Part of a small language model's weights.
Training: a variant of Muon for these matrices, 593M tokens.
MLP neurons of a small language model. Each row is named by its layer, matrix (up: input weights) and neuron, and shows model dimensions 64-159. Each number is 50 + 10 x the weight over its row's rms, rounded and kept within 0 to 99.
A block is one neuron, or neurons of one layer that tend to fire together. After each block is what it responds to, as a language model described it from the Wikipedia text at the highest values.

L6.up467:34 44 46 42 60 57 61 70 45 44 39 57 38 40 41 46 45 56 70 64 49 43 57 50 39 32 66 46 62 47 42 48 37 50 60 49 38 46 51 45 33 64 43 46 43 53 63 47 55 42 57 41 54 41 44 54 49 55 45 26 45 44 62 42 65 55 44 37 58 33 45 33 59 52 57 34 46 54 71 36 78 62 61 43 60 55 62 49 54 43 52 65 37 51 43 38
Responds to: Word-completing final subword. Final subword piece that finishes a common English word split into tokens, such as priva-te, digit-al, copp-er, pur-ple.

L6.up278:49 47 45 44 55 58 65 44 64 61 45 72 46 46 54 39 58 48 71 78 50 51 50 67 40 54 44 43 47 40 49 48 51 63 24 43 46 62 73 43 45 59 60 51 50 52 57 59 33 73 31 44 59 37 58 74 49 48 52 59 49 44 43 51 54 30 53 60 44 59 52 41 57 48 38 42 36 56 51 54 60 50 45 43 42 61 52 48 61 26 47 44 46 43 63 69
Responds to: Pre-verb adverbs, word fragments. Adverbs between a subject or auxiliary and its verb (first appeared, has long been, also noted, later called), well in "as well as", and mid-word pieces (re-co-gnised, st-ored, serious-ly).

L2.up86:61 54 43 52 60 62 38 55 48 65 36 59 58 47 58 46 60 44 44 30 43 50 47 41 47 58 46 34 62 56 54 54 43 65 56 41 73 48 52 56 59 41 52 41 47 55 47 54 39 57 62 37 61 48 54 56 46 37 52 49 72 49 52 44 54 59 40 54 27 46 55 65 48 45 41 55 42 50 47 59 60 44 44 51 46 44 44 50 51 43 51 46 23 65 65 42
L2.up98:54 37 57 35 57 55 70 61 42 47 46 59 64 74 55 52 61 50 55 47 49 38 45 55 55 46 43 39 63 64 44 37 40 53 55 63 43 62 52 39 52 52 42 47 40 45 21 48 38 55 29 58 49 61 69 69 47 44 53 49 64 42 48 41 67 47 59 47 64 42 57 74 60 52 43 58 36 60 54 43 32 43 74 36 53 61 52 47 62 45 42 44 47 30 35 56
L2.up116:33 71 64 40 60 41 33 73 54 72 58 36 52 59 52 45 70 56 48 56 56 37 49 48 45 43 47 56 53 41 43 45 49 37 59 71 64 46 45 65 53 52 61 74 62 67 57 51 57 45 46 27 41 53 46 54 59 65 52 63 40 41 31 63 44 42 58 55 64 44 44 53 54 33 49 51 46 62 57 47 41 53 41 50 56 58 39 28 56 39 45 50 49 48 47 50
L2.up248:49 35 53 60 41 39 54 75 45 28 56 35 45 41 58 37 57 67 71 40 43 38 49 50 30 57 54 40 29 43 51 62 42 69 57 48 81 43 50 59 53 32 69 46 51 59 60 56 32 60 46 41 37 65 45 46 49 60 68 48 53 42 52 48 67 63 42 32 45 49 42 46 42 47 52 44 43 56 38 56 51 44 46 60 32 52 43 44 44 59 65 40 67 40 41 52
L2.up450:65 64 32 46 36 52 62 70 41 54 44 44 54 48 52 39 44 47 47 54 51 46 33 58 59 50 54 42 52 56 50 45 41 65 55 44 56 44 46 54 62 55 72 50 63 62 50 58 69 67 40 42 56 52 44 70 44 55 53 52 66 50 41 57 37 51 41 53 51 50 48 60 61 40 42 53 52 51 34 73 50 49 53 41 50 40 44 37 16 32 40 45 55 30 54 52
L2.up583:51 44 54 50 48 43 55 54 71 68 58 69 52 64 51 59 39 54 57 55 64 48 44 40 57 50 49 43 37 42 54 59 36 72 51 58 45 59 41 37 53 46 52 38 52 68 41 48 38 48 46 54 68 43 48 34 45 42 45 51 47 38 53 52 60 60 73 44 55 37 52 46 60 68 63 40 38 65 42 55 40 61 46 24 48 50 49 55 61 59 42 56 51 37 47 58
L2.up586:48 53 44 56 48 54 51 47 50 52 57 57 46 48 67 61 51 71 59 48 47 54 41 42 51 42 48 46 46 53 50 44 38 62 61 62 35 54 40 47 57 62 63 58 54 64 43 53 51 34 56 55 38 57 28 61 45 61 50 67 56 61 47 44 39 51 54 53 50 54 45 52 44 39 48 51 44 39 54 60 63 48 37 38 63 56 33 65 19 58 41 55 58 55 30 62
L2.up633:39 67 52 42 44 42 76 57 64 48 59 53 54 45 50 45 48 50 52 46 52 56 39 44 49 36 54 37 55 42 55 51 21 67 48 62 62 42 37 56 68 42 60 41 55 47 40 54 61 54 60 38 50 51 46 56 50 60 58 60 41 66 46 53 59 58 65 48 45 45 43 60 38 39 57 48 38 49 48 49 54 58 47 52 62 42 57 57 67 47 42 44 57 64 36 55
Responds to: Mid-word "les" piece. Word-internal subword pieces, especially "les" ending a word after a consonant, as in struggles, noodles, castles, triangles; also "ner", "or", "il".

L5.up26:57 65 50 34 60 50 55 32 37 43 55 54 46 51 51 47 43 52 47 51 42 37 53 53 27 72 60 49 62 48 66 45 48 55 46 47 52 40 59 68 56 51 47 46 53 51 48 44 62 42 56 37 50 42 45 61 64 60 50 62 37 60 45 56 61 53 62 52 53 36 58 59 34 34 42 37 51 40 44 39 52 53 35 50 49 51 42 44 37 43 51 45 49 47 51 46
L5.up72:56 51 57 37 58 36 48 44 48 44 36 50 50 51 49 55 43 65 44 47 55 49 63 61 57 71 47 45 50 48 47 46 61 41 41 55 41 45 58 59 61 50 37 61 70 48 45 44 48 62 50 59 51 52 56 59 61 42 50 57 41 52 63 49 61 55 38 51 28 33 35 67 55 53 46 43 59 58 48 46 54 60 47 42 44 46 61 50 55 46 45 58 36 34 37 39
L5.up126:44 53 52 56 61 48 63 61 47 44 46 50 57 43 49 53 55 51 53 55 53 53 39 57 38 50 78 71 57 41 48 40 55 37 52 52 54 66 43 47 48 56 57 49 51 50 42 55 49 53 41 45 33 48 55 60 33 14 53 50 50 27 59 36 50 70 55 53 52 60 60 54 48 57 60 46 33 45 47 54 49 63 45 40 39 46 57 41 55 51 43 51 52 35 41 53
L5.up207:47 36 59 45 45 56 33 63 46 39 62 46 66 61 52 66 39 60 33 61 56 45 44 41 41 50 60 49 40 52 22 49 55 48 33 42 36 48 48 54 53 57 51 48 48 53 68 46 35 53 43 51 64 42 55 62 41 53 47 43 48 52 67 48 58 64 50 50 45 49 78 44 60 52 53 50 43 58 37 48 45 44 47 38 45 51 58 43 48 42 39 42 45 41 47 72
L5.up311:53 69 49 46 54 71 26 59 67 45 38 60 47 31 49 39 44 52 36 48 42 34 37 48 59 55 48 49 63 61 33 58 40 58 47 58 48 57 46 61 48 56 56 50 51 57 63 47 50 55 55 52 50 51 32 48 67 62 49 52 38 51 64 52 45 35 54 69 49 38 33 54 54 48 49 43 46 60 53 34 56 45 60 45 51 47 55 47 67 38 64 61 51 67 44 48
L5.up485:61 65 57 44 53 42 52 55 53 24 64 48 62 59 42 69 52 27 54 56 39 45 47 61 51 31 46 70 49 47 69 46 41 47 60 36 52 50 36 60 53 56 41 36 53 58 54 59 46 68 50 35 51 39 44 63 51 44 71 63 32 61 54 52 52 53 49 40 38 46 56 74 56 61 44 54 41 51 52 30 48 51 48 39 51 57 55 49 38 51 37 42 58 52 45 41
L5.up516:59 63 56 35 62 54 48 48 41 55 43 41 48 54 41 46 54 41 73 49 46 60 52 45 39 61 51 36 63 37 38 61 49 42 46 62 73 60 43 43 47 50 53 28 46 50 59 49 47 52 34 56 45 48 53 42 59 50 68 57 49 50 59 54 56 35 47 43 56 43 54 54 54 35 60 34 40 53 58 41 57 52 28 41 44 41 60 45 50 47 60 38 54 37 68 50
L5.up881:56 61 60 27 54 54 46 35 40 41 47 28 57 46 57 50 49 41 33 46 55 49 46 42 37 52 75 41 56 70 52 60 52 50 68 61 58 71 54 49 46 55 50 37 57 38 59 47 57 48 45 51 66 48 54 48 60 43 56 44 40 37 57 45 53 55 49 47 48 46 63 50 60 49 52 45 28 61 54 39 45 54 48 36 38 38 66 37 44 66 54 39 50 42 54 43
Responds to: Mid-word fragments after L-syllables. Word-internal subword pieces, often following a fragment ending in l or la, mostly in names and places, e.g. Vla-d-imir, Isla-ma-bad, Pennsyl-van-ia, num-er-ous.

L5.up9:31 53 37 44 54 44 34 61 49 42 64 51 37 57 50 60 55 41 51 54 28 49 56 52 27 50 57 36 56 58 59 50 54 41 60 39 69 54 49 46 44 47 65 50 35 58 36 55 46 54 40 69 62 54 56 30 46 49 42 47 42 35 43 56 49 57 61 60 46 69 36 64 54 50 43 60 58 67 49 54 53 45 62 27 59 44 55 49 35 67 49 45 31 57 55 54
L5.up156:55 44 48 27 62 36 50 54 37 49 39 43 43 40 59 26 44 44 34 41 38 46 60 50 41 70 53 35 56 48 50 34 68 35 50 66 57 66 56 55 54 56 57 45 55 50 53 46 47 52 60 43 60 36 47 74 52 64 59 54 49 40 45 51 47 52 61 51 47 43 59 61 45 57 57 71 47 45 50 55 65 51 49 40 38 60 28 41 42 47 51 51 34 46 42 50
L5.up298:71 57 42 48 75 46 62 43 49 69 37 34 69 61 64 51 55 40 39 44 27 46 35 59 50 35 44 38 52 61 45 57 35 39 46 55 60 38 59 55 45 48 51 60 40 68 50 35 43 49 46 43 51 66 61 46 50 37 46 42 56 41 48 72 63 49 55 60 50 43 42 48 41 42 41 45 43 58 53 45 49 44 55 50 63 49 52 54 43 52 50 63 38 54 68 51
L5.up529:48 32 43 54 52 64 53 59 44 46 67 47 53 49 66 45 59 57 51 51 45 64 59 43 53 37 64 54 61 34 43 58 36 62 43 32 39 64 59 57 54 35 41 47 37 63 46 55 57 46 51 51 54 60 49 50 59 45 68 46 49 16 41 61 58 52 57 54 60 58 37 57 64 45 47 43 48 44 40 52 58 41 48 41 53 53 32 52 45 37 52 58 44 52 68 50
L5.up534:35 36 36 76 50 41 47 46 42 44 63 59 60 57 52 59 74 53 34 50 44 44 42 48 41 64 44 47 63 69 36 47 34 54 65 59 51 57 43 44 44 45 45 46 38 47 27 34 57 55 45 40 60 56 64 47 43 49 81 43 54 53 47 53 54 50 53 42 49 38 46 38 62 49 49 48 59 49 57 46 60 48 68 45 59 47 59 46 57 61 35 52 56 57 52 49
L5.up551:53 43 51 64 40 54 58 44 50 41 41 55 56 55 53 45 42 49 49 54 45 56 58 49 72 50 44 47 55 66 42 50 48 34 66 41 35 32 54 49 60 25 51 56 47 57 47 34 46 38 57 55 56 52 50 41 54 56 54 52 70 33 49 42 57 59 64 46 47 65 57 40 53 55 52 49 46 76 62 47 49 29 38 58 49 56 71 29 48 25 59 80 50 40 33 51
L5.up747:55 49 36 37 49 71 49 46 37 39 39 31 60 60 58 55 52 47 52 63 49 58 57 42 63 61 65 47 48 52 46 38 55 66 43 71 46 46 56 46 64 68 38 58 45 54 42 42 30 36 46 67 58 67 35 50 54 40 56 33 59 52 43 48 67 52 53 45 55 34 60 42 43 41 51 51 54 48 51 60 44 57 45 49 60 66 59 44 48 51 49 48 32 57 50 50
L5.up858:45 63 59 65 46 54 47 73 55 50 36 59 47 56 54 45 47 29 42 54 41 59 62 50 57 54 45 45 62 44 31 37 55 41 55 45 44 53 59 29 55 53 38 50 45 46 43 48 57 49 49 62 47 69 46 63 61 47 48 51 40 48 43 55 70 30 70 39 67 56 71 62 58 42 54 49 70 56 57 52 42 49 63 42 51 43 50 51 45 44 60 48 44 42 57 38
Responds to: Odd word-start fragments. Short word pieces that begin or continue an unusually split word, most often "we" as in website, western, however, Braunschweig, also o(bjectives), le(ngth).

L6.up259:34 58 29 49 57 42 52 57 48 58 46 40 49 38 63 48 36 36 50 38 72 61 58 57 35 52 62 49 50 47 50 44 46 46 53 46 62 46 73 56 57 55 49 49 37 41 60 44 66 50 49 49 48 54 65 48 58 58 42 66 47 55 54 55 54 35 50 44 46 58 48 47 41 52 50 45 57 45 50 37 40 76 58 45 52 34 49 56 35 48 61 63 32 42 83 54
Responds to: Mid-word syllable fragments. Short word-piece fragments right after a word's first letters, especially ra, lo, s, c, as in st-ra-ight, s-lo-pes, a-c-ross, de-s-pite.

L2.up120:56 46 35 52 43 30 51 50 57 43 42 51 44 38 31 53 37 46 37 30 43 31 71 37 53 51 65 43 63 22 52 66 57 58 62 55 48 63 39 53 51 48 48 58 53 42 72 46 54 50 48 49 64 30 52 62 61 63 46 31 46 52 60 57 55 50 61 60 47 52 42 48 40 54 40 38 50 39 35 59 48 51 54 59 50 60 44 62 34 46 37 43 58 48 51 50
L2.up247:51 49 39 51 45 45 62 57 32 56 39 48 58 49 48 54 57 49 70 66 50 55 47 43 37 41 46 49 46 44 60 58 52 49 65 51 52 39 51 42 66 59 33 56 62 36 32 69 32 43 59 64 60 56 57 54 43 60 70 53 42 32 34 46 46 51 55 58 49 38 37 72 68 36 64 40 53 41 37 45 42 45 50 45 64 60 52 45 46 47 49 39 40 51 51 63
L2.up312:54 54 55 32 65 64 41 50 49 38 46 38 42 38 49 49 44 53 47 46 52 57 66 41 31 69 46 49 30 60 43 57 49 37 49 69 50 57 43 37 50 60 34 69 36 54 45 60 42 50 38 70 70 58 35 61 65 72 51 48 35 68 50 49 56 47 36 36 61 59 52 48 52 32 58 56 49 52 62 53 56 59 60 52 47 43 42 62 66 36 57 59 60 47 46 54
L2.up430:49 24 52 53 36 54 60 37 22 38 51 52 43 50 53 58 31 39 62 34 43 43 39 50 45 59 52 68 36 51 64 43 36 60 47 54 55 35 28 43 56 66 59 71 57 46 64 44 63 54 48 53 73 55 50 64 44 30 61 48 56 40 65 46 48 51 57 39 39 53 68 50 44 45 58 47 51 45 47 51 47 50 33 64 50 56 48 53 51 42 38 61 51 39 47 63
L2.up442:57 72 58 36 47 47 38 20 54 52 65 65 51 35 46 50 39 51 58 44 35 47 60 56 51 71 45 36 47 57 51 53 58 47 42 64 41 57 40 45 51 42 46 72 38 39 59 29 40 60 47 55 74 60 28 56 67 49 59 54 36 25 47 58 33 47 54 50 42 57 44 62 57 58 46 51 62 49 42 45 50 27 57 60 50 59 52 59 55 45 38 70 56 50 61 73
L2.up641:48 37 47 57 26 43 45 61 58 41 53 37 56 69 67 47 62 54 68 54 41 43 48 47 57 38 28 52 60 49 31 50 39 36 52 59 45 47 63 49 57 71 52 49 49 53 40 77 38 55 45 55 60 60 57 47 52 57 52 58 71 46 54 34 63 49 38 41 44 69 37 43 32 62 43 50 53 31 42 60 43 56 37 58 42 37 32 54 70 44 62 63 59 46 49 60
L2.up665:73 54 49 50 39 62 66 40 52 60 48 51 52 40 59 34 47 47 51 49 64 53 38 58 40 49 42 54 59 54 41 64 40 46 59 43 46 47 45 43 49 48 39 26 52 45 57 57 31 64 46 49 62 60 29 47 65 58 69 46 51 63 39 47 48 41 45 61 57 38 19 56 47 67 63 39 54 50 51 44 49 53 44 47 42 59 56 45 48 68 31 62 61 48 54 48
L2.up887:51 29 42 37 48 54 37 60 55 58 25 47 54 43 59 53 45 33 50 50 62 59 61 40 42 75 50 40 51 44 48 37 43 42 72 56 39 57 31 68 54 57 53 70 44 38 51 46 42 46 51 59 77 62 40 64 39 59 64 44 55 54 41 54 46 40 34 42 48 54 56 37 57 61 50 66 41 35 31 48 42 53 39 57 59 62 50 46 32 52 37 56 56 53 47 59
Responds to: Ordinal numbers and word fragments. Ordinal words and suffixes like first, third, 2nd, 3rd (editions, places, picks), plus second word-pieces at sentence starts like F-rom, Du-ring.

L2.up78:32 56 64 50 65 49 33 52 59 43 65 51 39 60 54 39 52 54 49 44 46 52 51 60 45 60 58 35 42 50 61 52 39 36 47 62 35 67 55 58 56 60 67 34 48 34 40 33 51 40 42 59 42 52 54 39 51 50 40 49 56 51 50 41 64 59 47 55 53 49 48 39 47 45 61 46 42 61 80 61 64 42 65 69 49 58 58 45 65 65 45 65 52 55 44 41
L2.up108:44 41 45 40 19 57 46 61 33 52 40 45 61 58 42 50 66 44 57 54 45 35 41 52 45 59 50 46 35 54 61 51 53 50 55 58 54 42 52 48 55 38 47 50 65 32 60 42 44 67 35 48 60 44 44 61 56 40 51 45 38 47 30 48 64 49 50 74 46 72 55 56 57 75 24 51 52 63 30 58 42 44 56 50 69 49 56 43 48 43 54 51 39 55 44 49
L2.up157:56 62 49 57 49 54 53 47 51 49 54 49 45 64 67 47 48 50 53 49 48 31 37 57 50 59 42 68 36 61 69 50 52 65 50 58 44 55 41 47 61 47 59 61 46 65 48 47 57 43 48 52 63 45 52 38 64 36 65 49 54 54 54 35 56 78 34 41 52 51 47 51 60 43 63 54 31 47 57 45 46 39 59 68 60 46 69 53 67 34 47 54 54 51 30 57
L2.up408:51 61 40 52 54 46 53 66 14 36 33 44 65 37 57 66 50 56 25 53 65 63 53 63 51 45 68 61 62 49 58 45 43 49 53 51 64 43 58 60 53 41 54 29 54 58 56 52 57 38 54 40 45 31 49 38 40 47 47 54 45 37 55 42 40 63 33 43 61 64 50 43 39 57 56 36 52 54 51 40 66 62 52 35 64 41 63 45 51 55 61 30 55 34 45 55
L2.up429:52 54 62 40 50 49 46 62 46 55 57 40 51 52 43 44 42 51 42 51 55 64 45 55 48 36 58 56 67 60 45 63 45 39 60 61 72 53 52 29 57 57 50 50 45 44 45 46 64 70 33 61 43 37 57 69 56 63 53 45 65 51 47 45 55 58 44 38 53 46 48 46 62 44 44 33 31 47 40 67 54 46 56 48 45 39 45 32 48 42 48 36 49 48 44 57
L2.up457:59 45 33 50 53 53 54 56 45 48 37 50 40 30 62 39 51 36 33 50 29 71 39 41 41 35 36 54 37 58 60 60 54 46 38 42 56 47 52 38 53 38 29 60 56 58 53 58 51 50 51 55 49 62 51 46 50 54 57 51 40 47 57 64 43 44 49 61 46 41 34 70 55 66 45 17 55 74 38 52 61 48 64 49 58 38 55 61 49 58 49 43 56 53 48 54
L2.up653:52 62 29 52 48 52 50 66 44 57 40 57 55 43 64 50 46 52 55 58 43 48 47 47 51 43 52 59 40 73 55 68 42 46 27 56 31 44 44 42 61 51 70 49 39 48 36 54 63 41 59 34 38 38 37 73 63 41 51 31 40 43 50 43 48 49 49 54 49 53 35 54 66 37 48 58 49 43 40 59 71 48 52 38 68 33 56 62 43 33 69 55 55 62 68 49
L2.up711:52 44 41 67 44 47 50 64 49 31 55 57 44 53 45 59 51 70 27 48 69 59 38 52 46 37 57 35 64 41 32 59 51 53 44 53 56 37 40 41 47 50 47 32 61 67 41 34 42 61 45 60 39 67 49 54 51 51 60 42 49 37 39 72 37 59 49 25 44 46 52 43 63 60 44 39 30 54 57 38 65 61 51 50 38 52 46 40 47 31 45 50 48 73 60 46
Responds to: Mid-word subword continuations. Word-piece tokens that continue a word split into fragments, especially after short pieces like la or ra, as in gradu-ated, expla-in-s, Dani-el.

L2.up75:49 31 40 63 57 34 44 61 52 46 37 43 52 33 48 34 37 44 51 43 44 31 51 53 42 37 40 49 51 45 77 58 46 61 61 54 54 69 55 38 57 35 50 50 40 54 42 58 60 68 47 51 30 43 50 74 37 65 40 52 50 48 47 52 67 46 54 60 35 44 70 54 40 72 40 46 58 55 51 51 44 58 59 45 29 44 54 60 41 50 55 57 35 54 50 57
L2.up212:45 45 47 32 50 41 65 63 44 53 50 57 68 47 59 43 55 41 60 38 60 56 46 56 45 41 55 49 58 59 38 58 83 72 36 43 44 43 48 41 46 70 45 49 36 45 55 55 54 56 26 55 42 49 51 49 44 53 34 62 47 48 48 40 59 32 44 47 63 45 61 51 60 63 58 36 51 54 51 38 52 52 50 36 34 56 53 42 59 50 57 62 67 70 52 72
L2.up518:57 53 52 52 30 14 51 41 53 71 44 54 31 33 41 43 30 54 56 42 56 47 58 38 54 49 60 64 57 36 55 50 59 56 60 47 51 41 43 64 39 39 37 52 42 54 49 53 54 50 50 51 64 58 44 63 48 47 39 25 42 56 39 22 51 48 53 45 58 75 68 58 56 60 54 72 53 49 37 64 52 61 52 45 56 60 46 54 48 58 40 58 60 45 38 69
L2.up544:47 58 62 37 48 51 55 69 50 33 55 40 68 56 54 55 62 37 52 60 44 42 50 35 36 35 54 58 50 36 42 56 46 54 59 52 61 48 51 43 64 47 33 64 52 54 52 48 50 59 47 36 42 60 66 55 71 51 67 55 60 63 46 81 46 53 44 30 43 49 37 51 43 67 52 64 48 68 57 45 49 45 46 36 36 56 33 53 43 64 59 37 43 57 46 45
L2.up676:41 33 47 49 45 52 51 45 56 67 25 66 41 41 55 31 54 39 36 36 52 49 53 47 57 29 54 40 50 44 52 51 48 40 46 65 42 36 62 53 52 44 54 43 47 36 59 54 44 55 55 39 59 57 63 45 56 43 50 65 41 37 57 43 70 52 39 55 46 50 64 51 57 74 66 45 41 41 40 41 45 48 64 55 50 56 59 78 56 53 56 79 23 42 49 56
L2.up710:53 46 42 57 54 58 52 62 48 44 52 61 39 53 52 55 30 25 53 53 53 58 59 52 49 63 62 48 58 63 54 51 46 59 48 58 51 66 47 51 67 27 41 54 47 55 58 44 41 78 43 42 33 50 38 55 49 57 47 55 46 48 45 61 59 70 41 34 41 44 60 49 72 55 40 28 57 49 46 37 44 57 53 60 53 49 50 56 65 58 46 41 44 35 42 66
L2.up779:36 47 37 50 59 52 65 66 32 64 37 39 42 61 52 33 61 33 42 61 66 61 62 41 55 32 51 48 63 38 60 38 48 60 57 56 31 53 49 49 67 45 56 53 63 42 43 55 54 54 45 46 59 68 26 47 39 40 39 47 50 55 51 31 31 33 52 48 56 55 49 68 50 64 63 51 56 61 50 49 49 63 43 31 29 25 52 66 72 32 40 48 44 47 57 46
L2.up882:48 49 59 39 44 46 37 51 45 44 46 46 69 41 46 53 48 58 52 50 29 32 52 51 59 52 53 72 47 51 54 59 34 55 62 41 44 76 72 54 51 59 58 46 31 46 41 41 49 44 58 71 48 53 37 45 63 58 53 57 51 54 35 71 43 39 40 51 51 54 53 64 66 49 44 37 33 29 31 57 48 45 61 51 48 38 43 58 75 39 44 65 41 40 37 56
Responds to: Word-initial "ra" fragment. Short consonant-vowel fragments, mostly "ra", at or near the start of a split word, as in raised, railway, gradually, rather.